Weights of a small transformer language model: MLP 1024 tanh GELU, biases.
MLP neurons of a small language model. Each row is named by its layer, matrix (down: output weights) and neuron, and shows model dimensions 32-127. Each number is 128 + 32 x the weight over its row's rms, rounded and kept within 0 to 255. Numbers have three digits each.
A block is one neuron, or neurons of one layer that tend to fire together. Before each block is what it responds to, as a language model described it from the Wikipedia text at the highest values.

Fires on modal or infinitive markers just before a verb (will, would, can, 'll, to, unable to), and on a capital W starting a title or list item.
L9.down55:101149179182116093138117094111139095152140138090123148191107142124198183136127157152099115124140173119087096165133133167142161138082123101100093178120101131137052134132130196109111131081134183091158172095095120157158194110180071112168100140118139173115112152157174047122140086183181154100
L9.down144:143073155075157139138110115127112079083103148098110122111092144156163142126065119167138152120103175164115111172184173144147089128116180095141123149169172163079107120149100170143087141150174174090137106191146094165134171110139161164099152100104105114150149145115102119188188101128051108118
L9.down363:077102149107149134130130129149133098200072133119163149090057136136123137122125104111121140149066193147167128119088138137065063142151125174187137118147072129171119113065158118076192102140129037106122089103137069127139088182148153162187158049122159104117112153116173111129140099085103190136
L9.down386:147088149144100067198091121133141111077095161110100129158157135237188110107157109118116047126118118179145147108128074146112175129093146115110086106054124079107125110149072141121153113172127172161146087158162100118151107130103132143133151161115107077172092088151087141157116104095158136119
L9.down527:084094126114074134102160146155127187159187111165108106096157126156151125158104147125096134122153119132105099089166086125096107130137149068112146186104124155176138131145161117100177104113157106102163102157080153142168129152137142137110153119079086122092051156191143094167203114140085171169
L9.down800:091118099133092093187132127139129107155094102074126128130131105124155152155181130094146127105127157090101142088161064142200151095135198108087136095087133149129114147179133143175141151155166082034118104153113172097121140150105099106184104117160103152180128190136154133136116119172199085144
L9.down895:074063091098158074156115138116060121113108137129144147079093136132096085131088094105100174130169127139111168091109149152116085068132131119089153172096082148158138120118168199132154144167125108123139080109153095113138161105143106119146163090071149173145088110169133121150076134159125185119
L9.down985:081161138093108110168158113128121078107139120111160131163088189149095168153069077142124079119112126093177135173170161080144142043180067151156142134173142139110114133136145101142124163146118139192142171140129115098171146159066126110124075117151141142102075126120128137121134150192186123139

Generic nouns naming the article's already-introduced subject, right after the/this/his, such as the film, the school, this genus, the election.
L3.down296:155128170157114129132135090160122092134067129132099167119114123154161108106109168114154198101105080160108089126132131207188114147106114076105123124147132098125144149107122067162180159163162130138118139104173145134089075116113187092161120086192124166136096096101053150170141130172153131107

A bare H (less often h, M, m) split off as the first piece of a name or word, mostly after "of", commas, dashes or table pipes, e.g. Houston, Hanau, Huntly.
L9.down86:189182136103034140108136084143160082173116056118141134143040111151148172092162117126157131102126158149108121185127106091131094070156135138124128153087163088110136109113116163095103102111136170114163124177126124093103140140081107169124140210159150093166134182132201098137089159055117155133
L9.down185:114066147133137066125150136132128096153115123126111133168066122094101097104115130117122104188152135116135210159147198142200169117165163164113176076134135099174162117145148111111148150093086139126096096064121132116155066119133147077052092152118114124162185108111155106107168090166129067127
L9.down408:126179126088131144111112148123096163139153065193123094119112093143116148128150077176108118120136117164105089149155099192148111105108112109176108153151167144122155134163149085083112150107190143125167089102130161095117099121114143143126058135087149172139112168197146147115111115161167057082
L9.down468:124184150050100116089169132115137095124174123149110134153152072131141156143133100048130084196091109155156107072157147136079143096117124100192101164157132099144129171132150121143060142108124085108121097189057155116089113181193181055113111105145073115151126139160117120157116129112146103151
L9.down523:107156191049203134125164129159142059071120136093134150139114147106101120098131125125126171164057154161163139139197144113133152171131113113082156139119138167133089070117105121127098103138126167136129133093128082138143113078123117148127180095121148181174093142163108109138087074086178209102
L9.down602:183108105129106148124103086110123104099089122154123170122131114179126134134130126150117152165112069085137145157176067099109129100087075123141149144173143124131202097096112147105157198184111103143107170180152124118127121161087118139137132101119147209174166127160107113123211089022149086092
L9.down606:168087128131152133087153093143153172109142096148052058134126160143106073134130109088114120155167145126068130170118151136113085143071136126145122136163131110096154100158135149173150155102184094135103127101134176125161067131076140053077079146114124140188097150145115121131167056137165083139
L9.down879:107164148074108118149112149106072123096071078109133165194135133128134163123127151133158155056138082100128082087142137132127146131185110125148092055125073154127124125181117189131145114152123139152103116189160088104158133137124184120145114090151130162109133222150126142064133086086179141173

Final piece of a subject noun, usually a surname, just before its verb, often after an introductory clause, e.g. Zand-berg, Schoen-feld, Fied-ler.
L9.down67:135090129150138158158130154166146093117133182168124106168178113161097142120164122119076108194153120188152084160056145135134118180122142186147067116158105177129131112167131133160182156181060135094098127125119128095082122115141092145119113174117145177099127114114117105121084142149143102174
L9.down130:099080111086170109099163093151154172124132103129095120114120105198135113142087109074123104107072154143094109096122133114158144073182109143163155158095113129155108106070146139129183078106125119080130144139106085140124125194119106166117117104160139160148120174179082129157161112138135122066
L9.down217:106167151184162149094136104172125090089119146098109141170161116166141123144100179174121110128205135099151123164110122136114115122129069130092120211171089075122112139105135110104131126177124136113175104104141110058156094179147136130095152064137092124116170176106091083121134086164141082131
L9.down243:094149115111042097161103104134104137151095076114080137084073166162107120128117110174124131192175129083122129185172112150078096119119133158177165108133135112123124070150126102115142100175157192132121127135113073101119101054098086138106174120106049114132062130155129216145151157182109122128
L9.down266:065121135104136093154139111183106067113122130098154157106148139140129151135109100126171133170114066095102116110085164156107113088080107101184041172098107135130100123153142148183119131129153176098114165077083168079113120108128119150169088144134069125151147171173172140138143093133085082153
L9.down393:093165176136081162174099119108157139154148168155148159152045184171090141189144112146110145210134154124111183138105190142132074108101117088169139162143160078105148117130114106101135112148136131106194133113141113111129107095091097114150193117096132128119132163096142130148147125131083127132
L9.down430:171146117110119186181146149167156115132209132159136106155104138111084160171127086130122155119142191116088148108105125123095116189158146133164094117132110157120173138153127132109086114214150145118137124151191119062127022090046082106070127082130174142133135100078124099138154145172118117191
L9.down717:112165131147090119137133116169081160099068096079109127073108126176196095145141118129153170129122104109153136139121111143130078127189074186090113096173102135146150111150091080167103072203180111110090098113156110104094086100093096099167121141131092080150122073125138157155120109145156088152

Second or final word pieces that complete a split word, name or year, such as -ived in short-lived, -985 in 1985, and Springs after Colorado.
L3.down158:120102080140117130151129113167122071093134194134137180146120126046099099141148146171124071180189103092064189106129111146107171105144123081183127150108126155161120181100167166063122103083110110156148064155130094154101195147140103172078118145139092166162092145152104080151139095187170168097

Separators within or right after multi-digit numbers in data tables, mostly decimal points, as in 93.6, 24.4 (−11.9), 46.26 m, 165.21 g/mol; also score dashes like 5–8, cell bars, and thousands commas like 3,971.
L4.down187:154136155095148130140150111125175137148131068031083182070134072137116150122133106112144153174176093117116157172173138153116107132153080102145185103127090119101142132170112109079107136162143117147130156119085119104107101129164113085191180157216069128134102112155153164126140093113119111066
L4.down351:124135122141112122117160084158152155197082175112144105071133111138074155138162134113187108097162120145089105138130140121085098077130162108170066083125136158185140110150114168096092198123138090101098132150128144152065137144124094084101092106123129036093080139181120161111136105129124082157
L4.down393:132115102141153093137127169092130127193125152145201140122122101119047096113149159162135105136120061108161171116127125176178127136109116115110117115080136186076174117138144120140158143115161076107113136057150089084115095121148092120096140076147162173066117126105101144119185087140106148110
L4.down522:088120097127102099138136143192126162161146172121125098169108138166150093090186128106141130157120139088121126090156127148093177118147129142082086158153137103087121126114195104112144115122087131135147106122109093097111157109091129146113183158153144146134130144099126093110102134111172135138
L4.down602:095132122188102105171114122179152170145102132169074114084130086205111121136179142077150163115212127117128174157151114117136144148164117073117102089166158117129114108160136094161065130112123051142095148101142112183113152161110143095147105159123160154144114197154136153122174109145111121042
L4.down630:155126165123112167134117128101183104127110153126133174129160173179105084096117090146133171143127090168096192104181121176190133079068107172099161102135070065114145153051127156147115114109141171108118113161107157132134121086117132126153168117168126067117117090088097114119118137111176102108
L4.down859:125142107164115132116088173084110060105125152113109111181145109135104135084128142191148185167179161141157095154139148116101125129127083141130133132126080100085089165160095104119121117117114168129148109173157144100109057167119192179101118108160156102164127071138076111094139130195169095106
L4.down1002:142087105118099061071157101096059148082137134140079138164119070152107108134136116095111146133155094104163130136130094155098096077141144127166055118153176130142200141174119146119205148135127046123151166145124094166117156207135166148141101115137109123107130090155157099136108117104155076138

Fires on "to" and modals (would, can, able to, had to) right before a bare verb, as in allowing species to reach, used to constrict, able to judge.
L4.down56:090145155178168110113135100123139169180128128170206151156168130132154107143146183130141142146115102085144132156135166082174167095111108097149120128113143107130140105158133119128133092081149132196100171102118092074117121066163114114100121072168086172136117125131168161084121107149162139108
L4.down125:157149177121188130175140166097113070087154141145097164128127132129115144127150134163168129116158116222100139094154147102143118114100158097139122136144071111123185115069095135175116108077112143095169076100149120130126113107160125139102158201103103166154133143098115101213149096052136091133
L4.down200:139187111136165191092148184103123127145138190143165167127107094134155098167125100151112107145156093172086131158094098086160146097115149116136078145149138157137096141122136136140103160131130146143119147145053116143149095137083108134149121207178144123116088152113161073146088128172145147148
L4.down221:125114111147121116165182169116052113169110158169156081136076101098141134137121075103092137108173115034095094130173141120116172094094150157149156104161097117157131169114118079095152123107103120110164056154211105144170199114165115169131163167136118129104142169135035120110134121167105118106
L4.down324:106147088146126139130148150119069210184118138127105108096127143222147141116083107162137135127159131149088118086168162101109066092155149110117180081119110118162135163180144063144133061067143133118140159173190119148178155149191140089106116129127161175148100160061126132103172130151135121138
L4.down712:113158121155094173107104176054137050101164122150077198121162121107104145158129127138100177115137132167089166084117118101082045106041101158133154109103100148133107187119135134130132147165091125118146095182126112128074117142131207166077178156120067123126131079123151088192116159137165122112
L4.down875:108153092170081141098139098103114126123095139100095129142106121149065199137126115118107143181151147126128160211180068107127088111074171128160110135155127121189103087142153125164124102123123117114107128104134137065131060141083153124143073162074158135120166109112084173131079194112085153153
L4.down942:189152099094176088096095132118127124132197091138101151142109138148150166125124052094162081138165237151118096114117100102174145157106141104124094073125115111120114117134128149119159129103158144124155141183129131119115178122124191112099140080137174157128128100141131118104155196155167070132

Tokens just before a named event or competition, mostly year digits like 2006 World Series or 2002 Olympics, plus words like the, friendly, reality.
L9.down254:096105106064151100163133097141102115100106053127124105140183116093168133132122133046123119090126078112132101148129083113055181145113125122150126123164114116155098125088158162127102105073110172128132125133066100125086174142165154125139073119155096170126122126167177186113132133173181142132
L9.down292:118102130161117133101132120142185178088145171064183181135148128107216147133155107092103115138139134117144101100139125156123171164099162117148121144165097180151061160134112165070116166117050136111114160119142137128111119162105131107146124188185083109180116073102113198114067158177083153160
L9.down369:150157126174150140177135129073190150148158170131136097210140162133087132151118126125130146136213149128108142086099125122146099113125112165050117150139124111114163139171140137128130117113158094090113087142126082135129116121113136129093161142143059132148188137102126108156106110172103108145
L9.down479:122112211197161105106147069164099164120135199134158199128075177121096157112168114090111109133154146151098115145183105144139114083066115144117137096108099157121130081089077130096161164114052147098141194156099162136093106139166102101171151172144148162148145145162161147139148152134168112086
L9.down601:167156145124067139118153095140153109088090130101139165149126166125108092092050120182098126177155094090124161144138089116058181101094099146153099144192099124173181139173150108123132111096182145086128108107149108162076149125102135129164167158113172150178104125143105112144081121155168092110
L9.down736:155159133148104156154120070175108164042114136136163151092200138154149130147160093079092148102110170126089111152151087158119198056116111131106154136073155100175124147101105132128110101095140161084122065067104140110189119116130156144167150142167127184162108110146137130120078129125095092137
L9.down889:152157152105121144089107093165122157081137069209137108148145109111110157126110128121105120175123118126081136174133107174152132112123192199157142155167158107183046083139132166123130099175148143138160095113143104104159118102125072074121086197179133121172138127122182152142099166143114106112
L9.down952:086178136118149074138090167132155179145144173158118173189136121174081129130104070086097126114178124095101159093112174135096069113118111123118126144135102140154175151146137129121106116128122125106149162077131117202162117099162129142121163141138155191065158124152134161099134139200119092105

Short word-opening or mid-word fragments of words split into pieces, mostly foreign names but also common words, e.g. H(untly), gr(ammar), w(elfare), Men-uh-(in).
L3.down605:097046131139093105140094154087079111093111071136145137185146148120103128172119114130105127112132135130114094129140113147103145206184119091097172180094120130116087082129068152125101103136184106081171145157112152165162076168074211116093146122131149169127121125146069110153165068116176106138

Tokens right before an upcoming main verb: infinitive to, modals (would, can, could), and -ly adverbs, e.g. "planned to", "announced that it would", "negatively".
L3.down371:145071129133118169123138095110070113176090127132135087120161082177157135201137110101138128093127089107103078155143159106059107074097104119134100097157122106175088062156120111126127094080146118112153161202171127139140172075095102091128078132136156185128070144162122131139156139110179159167

The comma inside large numbers in tables (vote counts, populations, as in 6,028 and 41,281), plus the first digit of years after "in" or a month, as in 2019.
L9.down119:141141134081109090151107116150120135103126088141101163133131136122139148101115121084108099137124131085163106124121148120128153118201167124102079135196104098085175188128167133096149072082076162146144089124083090083162119136106140184114145168148169152163108103127200120117154167233108126155
L9.down153:048128111087178160164159137191155164091100140117147130125189152146102139108169113184133134113198134160145107117149096142113145171149123082138097124139118148120150156128140152107118144166161109121091094165105100123106049110137054149095147132135111132172148177091105129151150180114116112074
L9.down304:127167095105076125159094128101131182084129130101106109110130136158172152090142106139131118126117121141078164147132061121117198128139129140155101118161142120109146155096145169186143171132078038175138113131191107061090148181114120106139170133121121191149146174182123181114146183209160147114
L9.down326:129151109141142098101129203129092129129134116137143187129130147127133185191125136074099110131100071127079146139111149137108120117120102144195163095154191073138105119091124120130134175145085062165077129102189078104127139122095113100081197153108113120098123105111144171135171135116177113064
L9.down380:111138169143135168133143100166132181109168132137150121128121095098122151145148073117128117130098113109121122109102127104112134189118164188107031115193089144172102162113082144136129149147129125146081092084111105129093177099107104146110174124129076137132158174098131133174147079179140076070
L9.down389:140122102079135108148110123107174144113094092149162154090100085149112115108161095127155158107128157130155156143156142129107126116167083200083127108156141113122144126129170123159058127138143095123161143124100109130186145102140174094108163154115074104032111144116133149164099114077128050063
L9.down667:111206148138071120069155149156090183113163101092185104093126125158135097157130119046121074123118116044089116133075184097176100088152128137161117142147170139140123135108134156057109169171100156108150099098123066126166147124075170145125136147112148144173120156071118116105106126179158164058
L9.down1021:107104154098154128070115142112133118052107105140204125129091170131145093113172072116126141114151135149159092138089120128142128087119165110149117143129116128106107080139177111133096130021113163181165046121110129152163071173148206153104092155131081123123161129091114167135128114155193082100

Short first pieces of words split into several tokens, mostly f, st, w, p, sp, as in f|ierce, f|raud, st|able, w|onder.
L9.down60:111111105147160119104101164073124206121128186128121129124144143128198170097097160096113182103064140181083112141183124148062116105137129134120095106125160099144099129135075131151154172098135093085108163102155127152173118188179083108146158116092136088157160137111118106199121142193119079191
L9.down91:125123132136103168078131118081065129126124102131180123139118142151116132091134155105146156185113092097115141098118161195131098128135110117175172140128117124090106160139066174138084105096132128145093145084076090120123169123119094110136132173150157055104160170072143138105131143143049139102
L9.down238:130171120073159139123135158179119113117112106089102134104090139130150114117171137146155172176168130140108161121135199131076120100130114081103095134144114078140175110127092101126142096128159157086112128146105129134139102127102164138152093191114080147132144099057171093088105102118122127152
L9.down337:087130139103177092142109134155125105147110110124090105112106113172095165153151139133063156201122076083133132115173131161119099178146147114154085191070111117107162150150146141147115090117198133109184122155132092130119103167186110124148059159056149133156140090107128108119127132134163099123
L9.down439:073128162141189159123090122143124102102133196129097127160084136138131132132153138125165102199080122105139160134154089111115119159171129121091121130098126076157122111089095097153131152136137111118194151139138113086170122121143125177118162148075148092062118134129110110111096167040139052124
L9.down480:113135069095137178102148098111141140132086075170084120124109121151124176117148117129172091122171122128136088109143142175087096121176198156148168100122172113156131095064148096185057060186145141111131130119126106140066109141109153103121174131102161149129153081107104125192140141144117138076
L9.down787:152142159119116136088150116154135159131107176130120130079081157133221099109125160138145098173103156087139116092175144087118097166090101119120078207133109151193086135141142125148139104118139125123080104141119156137108149172131064147127065088117158102062077154129190103142059146093212081157
L9.down971:110159181198148140146177153156143149138125165080187158147141130109154114199091109106104087096169124114187114141144138120185102166166172117119116143104096150207102139141113141145165160080100089133112155166084144049132070086154128159128175093137115084154136167162139140134157125176105128155

Single-letter first pieces of words split into fragments, mostly after "the", a comma or S, as in m(ood), S-w(itchbacks), s-n(ipers).
L4.down243:128149108165114193046146112165146117126111148199106110143094173129120106124123136142179146067141136136093089151155121151110182113092116068169149151135142116093092116162099143095101133113087161122121064112132115113143173142120153137125169106134181094123073139130121133132130096124171077142
L4.down260:161067100110155135144118190125138116101103134080110120092171085143062044083109108117120131194211140179132167129130115118135104118120084089104172137142118148145126155133108088130176099159145143115136115158152150150163108066132148109197093137096140170105108090129122175166099092120041076132
L4.down267:096203117133142161151138132064152134097132168148130174087109129137192138159113126170162058151122126146085125172164155129101112139126156128152148114149104123123153202162134169069171179113149087083155096091104133083115132114142150161143130181177060133127128171108096107125123050071126118127
L4.down418:131161152112171116138159191104098162136180159104132080114167088153081137119143151113115151134100089125106164159167071115058128149085148095100134132166113103201153123111081071102063083129140152126169155110128127101191148120196148138157086096070112118117104138123136173065108069148143108196
L4.down436:105131170106128204164105153083076133129123136083168101067120146106107144125093124100154122159185181156089176117158081150156110095117137131120104156121093058148085095119152053130129116132123111093141126119133156136184120089138073141191095144117121101104143180118149126175141124109105072101
L4.down592:199173153056131144139085118131088111119103133135139147175177147077160155112160145107092124135091104172119107119084145126140109142038139151056132157084137077171149155184136143137113091145081134179130073126129101061139057133146067153101128117157144154104103107145135116160182088103125087144
L4.down621:136122099123071102189117097172116083128188125140129123096181142121117165179116094140096086115180193116094117129146139145107133129166103178139114178094118157154196120177129178102132093075159100156188087082081124180125215152138146089037082173136115138160156144156137093117105108093065049154
L4.down714:179144166140196140142156145146157164122194114100100174143141162150110149117120175103117128141150224129097106130111088163052139076178154066086118155072110187198135165132138089136111084162108091132101109151180107147141112116118085170101161115116143183138087102103142110132134162128079081129

Fires on rank words after "the", such as first, fourth, the most, only, and on digits in years, counts and table values.
L4.down15:148117150112126112097164141073118126135070109118113103092189120095098147134118173142124064102121167121150133156056116094150117145134173135139189096147104129095146137115157095107117131077159121154104200085122152125153113148165132090092084185123122111103133135128104147131157140116101130152
L4.down203:099120151139135155077159137154155135132139140129158113105181109079092132091099066189134130109097102110168129129112145109154109099144105164107165117127098128101157160183142106082110144142178120142154096062128082097105178126106184126147132121134110108101132104130066057156119129114150160101
L4.down231:160110111090115147133111177098039127084193074145130146093183172083097120136125127067118145099184158162129105111116116142149149143100124143203108086115166100106077052103079195114199108062146080142191073091135171086141149122133150132148099158135131182174155084110134179123150120215105090105
L4.down268:104161131138176131083085113069178143147148066102164191149116149088117114096151120141132156128107103147090156107074156102110108160103175160168124112132084095146076120153111131058177146125181154170149093106163044119036117129088094077096110142108117124114128073135158158105162167076100127144
L4.down286:117180152118072124137148125136160143099100119139077113111131148114173143164106130104144175115161081118058197133125093132105103051141091105163206064096142128118142129112137178079146130105134074134169170200161141160133208145090107137107146149099142163133133154100138095203109115138093144133
L4.down356:114151124094131078151174114160141123093152152185171094161125132110146141132120144161107190145157101075115114098175071118128132100141102099174097173185136067108125147096179112150145087089104089194182122157134109100169145161085147135146095113143120095136166144150191122187066081196140144134
L4.down451:128088127154099184130103109102141147120028176180169091138149178094012087050118117128139138163068157107158094126116184048164140147091103145122120112100055184119163085133137137129106140175150111145082076130129151154126079110080113138137129114109097126140161181106137113146159114183111089130
L4.down504:095132117174129147150123149091141095148117139062118111175113079114122129069143160138095086161119165158169110105164154109117095139110134092125120119120101077155100181159153097062203180120102173132167079201123103107136178221164121115167147118195171143129087172199134167103084132051098135142

Tokens right before an expected figure, chiefly "population of" in census lines, thousands commas (13,000), line starts in scorer lists, also word-piece fragments.
L3.down603:106111179099098099163090193152131142134145151162127122117103102098109111178170144106134158166151122053127116109141147115122147181106138118160115096144134124144151168128119071139108160069152090183080068051118139066095105151126137103149123065123099133131111163162166146095168163063160103062

Closing quotation marks and periods that end a quoted or finished sentence, e.g. Bill.", Ves-ely, ); also "the team/station/band" opening the next sentence.
L4.down206:115115138142210162096089070161099138132131134088096136154184057059114105118104193133114141152106100127127126085075152136117169089159121097103115149141091113127120172075139086155153104147135128156183104128131121177072121171134130147152155136157105094137146119163137126109089060207103113054
L4.down257:157130158113144080103123082136120112122105068167113109143164081104126117098080102159123158111196048059156096120138139132112144123099082138129142168144137109112127157134159159125164082129100186124178152113129104160143149083117170072123167127097023127107124114135103116130140072161161176084
L4.down442:094075165096154118061147092178122141129142060120112145148121113113215123122067148094128186130118048138188069093156171171122063148119094077106107056101170131145129144153134149131132140119156060147148101137123120098146178114085228080156123177122134098129171099137139200108130141123128088110
L4.down537:137143202118130139130090110149162144120098141187135112160113119157169167159106137161138125196155140130122090154134030152177110056055071148094096203147106096146106070210090122096182114148104138124157095109174070143130075118080066116095105143159149199086111145104094126088166164140160110190
L4.down653:131072188161152148053174101187102129152100118103087151141204159152100117115081137117090136114138157131162145109111129128177129145128156162107142151145118141191139112146103063156135113139104113092146180096171224153176122150129126084119094148102148092140156085097096120084127123118118085158
L4.down674:113016139127117140130133113106145147135095067135085159065139107074164049138150154096101142123130102156086135085146119153177134142107122069127127107104125081130184147106176160175151104053126146097106146102130129136150109190133166146179131167154142164144174099142082130126169148190135108155
L4.down873:141132138121151150150135079155145144139085156179166104132161098106141155149072147151101098101136147161136137177108112153081157158130090147096203129116127117157161122100144143150111127119181145093100064120066152127166139110126068087109117086122102214142122137133102095162160080151132158087
L4.down930:134102117036077159125132128080160118142162128135118154103116152117097145148089133180090190117150178121171149157191116116110125114105055068148182083169068088101119085118183183094137118175176130181150131115088089091158110178145173141117089110137090125083104145108104129107166100222126115145

Determiners opening a noun phrase: possessives (her, his, their, 's) and superlatives after "the" (most, first, one of the), e.g. "the most expensive", "calls her parents".
L3.down132:156174146184087102137095147150230186073072126176152180134073135128121087181103123090090054139106102108136138105176094089157141155094132111121155141152106121061092094169174182119185141137127171198148120162162086132107095033142163076133122135101108123116112153089132187079106128109097089110

First word of a new sentence or clause, usually after a period, comma or parenthesis, such as this, there, However, Because, at.
L4.down78:157131144130104089091188169157066106073138076128179126152133143112142105165055060104139061152124168136156165130170139128105076089154124117129067088160138147167107155143158158114173090113186071164144097132110109189172138151111089168108104085120162068142102139166156121110103173153075138178
L4.down178:160106099086177167108189139129109129104042098132129072103194168140147140068147133129103112101178143158110105137098140130162205137137142102147066092102132126156102127085131090155109115082135166143129117093138133103092121122193105122158093156116121146157117139068163128178148075056195162177
L4.down271:085133100148090142094154122133095153051125136143122102137165107063068165074096129144116069158142094105072156090092162154149199123134104160200108096146134177143156188058116173161116130064133125105193099148183126110162175153110164171169179107139086123149084106113102088122080122099195145135
L4.down506:110126168155148163191156174047146103083114091160097088155151126089130109112119133144089133164136099156120124144176117090121151187154105141079164154151074139123097184084104109139099080062089110163100079110124118128155105160149125137116147093103121124093137058129120136102094043119114137099
L4.down527:125157144131089163141123109135169074158089138156143165117165058141093134091141086113075122119124185099113183208137092183132140112125164145164147135109119098162150107095136086141148065141119161159087120131147165083168193137091160094087164141092145171152193117121073103079150102109118051096
L4.down751:141095135093118098160171166131187075072155097101132143149157138118098118058130094202164195182174150163138109080118080128178147146134150096102149111133122098146185134167125141082102134101197151153150065123146115126081108128120099140053141131161160076092165119109128131149113099110198141137
L4.down772:133069123120129113160073114171119135105156128125093126132190147139112186131112117085075189133153131155145122139072152169184214168104167066072166073111134150148120181081150087149088183159160131130126087117129213174158107108137154113197137148089069121150169082129097127129087174129152098160
L4.down996:198178186096175165203119092108100138141088121106136131171151105107171080084119091171082185207119164188132179180159165153161076114094183140131089138143145096137088123158092143168193119124106128106140131120136104144126133129156101168116142120187130182097133111099049074148108109106172163103

Determiners and quantifiers opening a noun phrase, often after have, with, or an opening quote, such as no, several, his.
L9.down84:096169097094116122125059138174117153125190138136109109172164110132133133144149073094110111138210146088072158086133176160111168141118136141138119149206119089123108126066143139141136132055128086163162179147159153124147074102141109141205090056155148116148115105110117128124150125255141079140
L9.down237:168141179165101110111132062160062177201065127107147147179128077114146146135087123139124110157084113144158140100152121131108087074123130121136140089157096137068102153136091070136121105104111143152180137104075129155160134116182143123126108151124167154147084147161125138154120202214091155098
L9.down253:184120118096068148124097110192063093082126149158101125090188096117161120136137152106094136130078126178130114126107151111157181126130146049109162148097109137122164111124120131107097091112121084107150149132111128163145163162191147095157139136135185128098101183115108121132132098119105080112
L9.down301:157120091088083111141107165072081124161106073112149117104170124118150149107114127148166122138092158184195124147121129125138070126169092092098138137101121112167171148144147178139174146095070141134111147132144146101135161113118094146103106146086130156192182103162116081149127118152126132187
L9.down355:163134069148107166118099140109151133147194131117142143165211169129177149114193115158145103155164176076141102164123100100142182142140164127191129137137121167127115145170138076147137124073077170175126130080142154115131060109138133137098114155182159146071108073105080114139116091160140113148
L9.down364:093128116175140120129136121091136104114136130152150096131174150157129168077095120135131107115122096129120121120123147176105157146172130123170138090119122112173097137108091124140145078134090118132133153122153119100097122155110117109072125102111110143152106095192116114142132119255145140142
L9.down466:092127132120119084104146140092101109100139176128101140138098164106134136068081139119147123152145052097135126136130136119071099099128149148127069116124131111035091134187140153156170119103169154131148108156106039121141137133148177180140172157130152178090186151118144121091123077106144192102
L9.down956:110130156148149133164097122137160124097127117137123138167153176182152116122163100141166144160070104155093133140094130121138115139143076131086107109098132080167166126159119163141084111130125129137122150145170112094145066111171107123111172172124140175074111119105102061152089156189125099148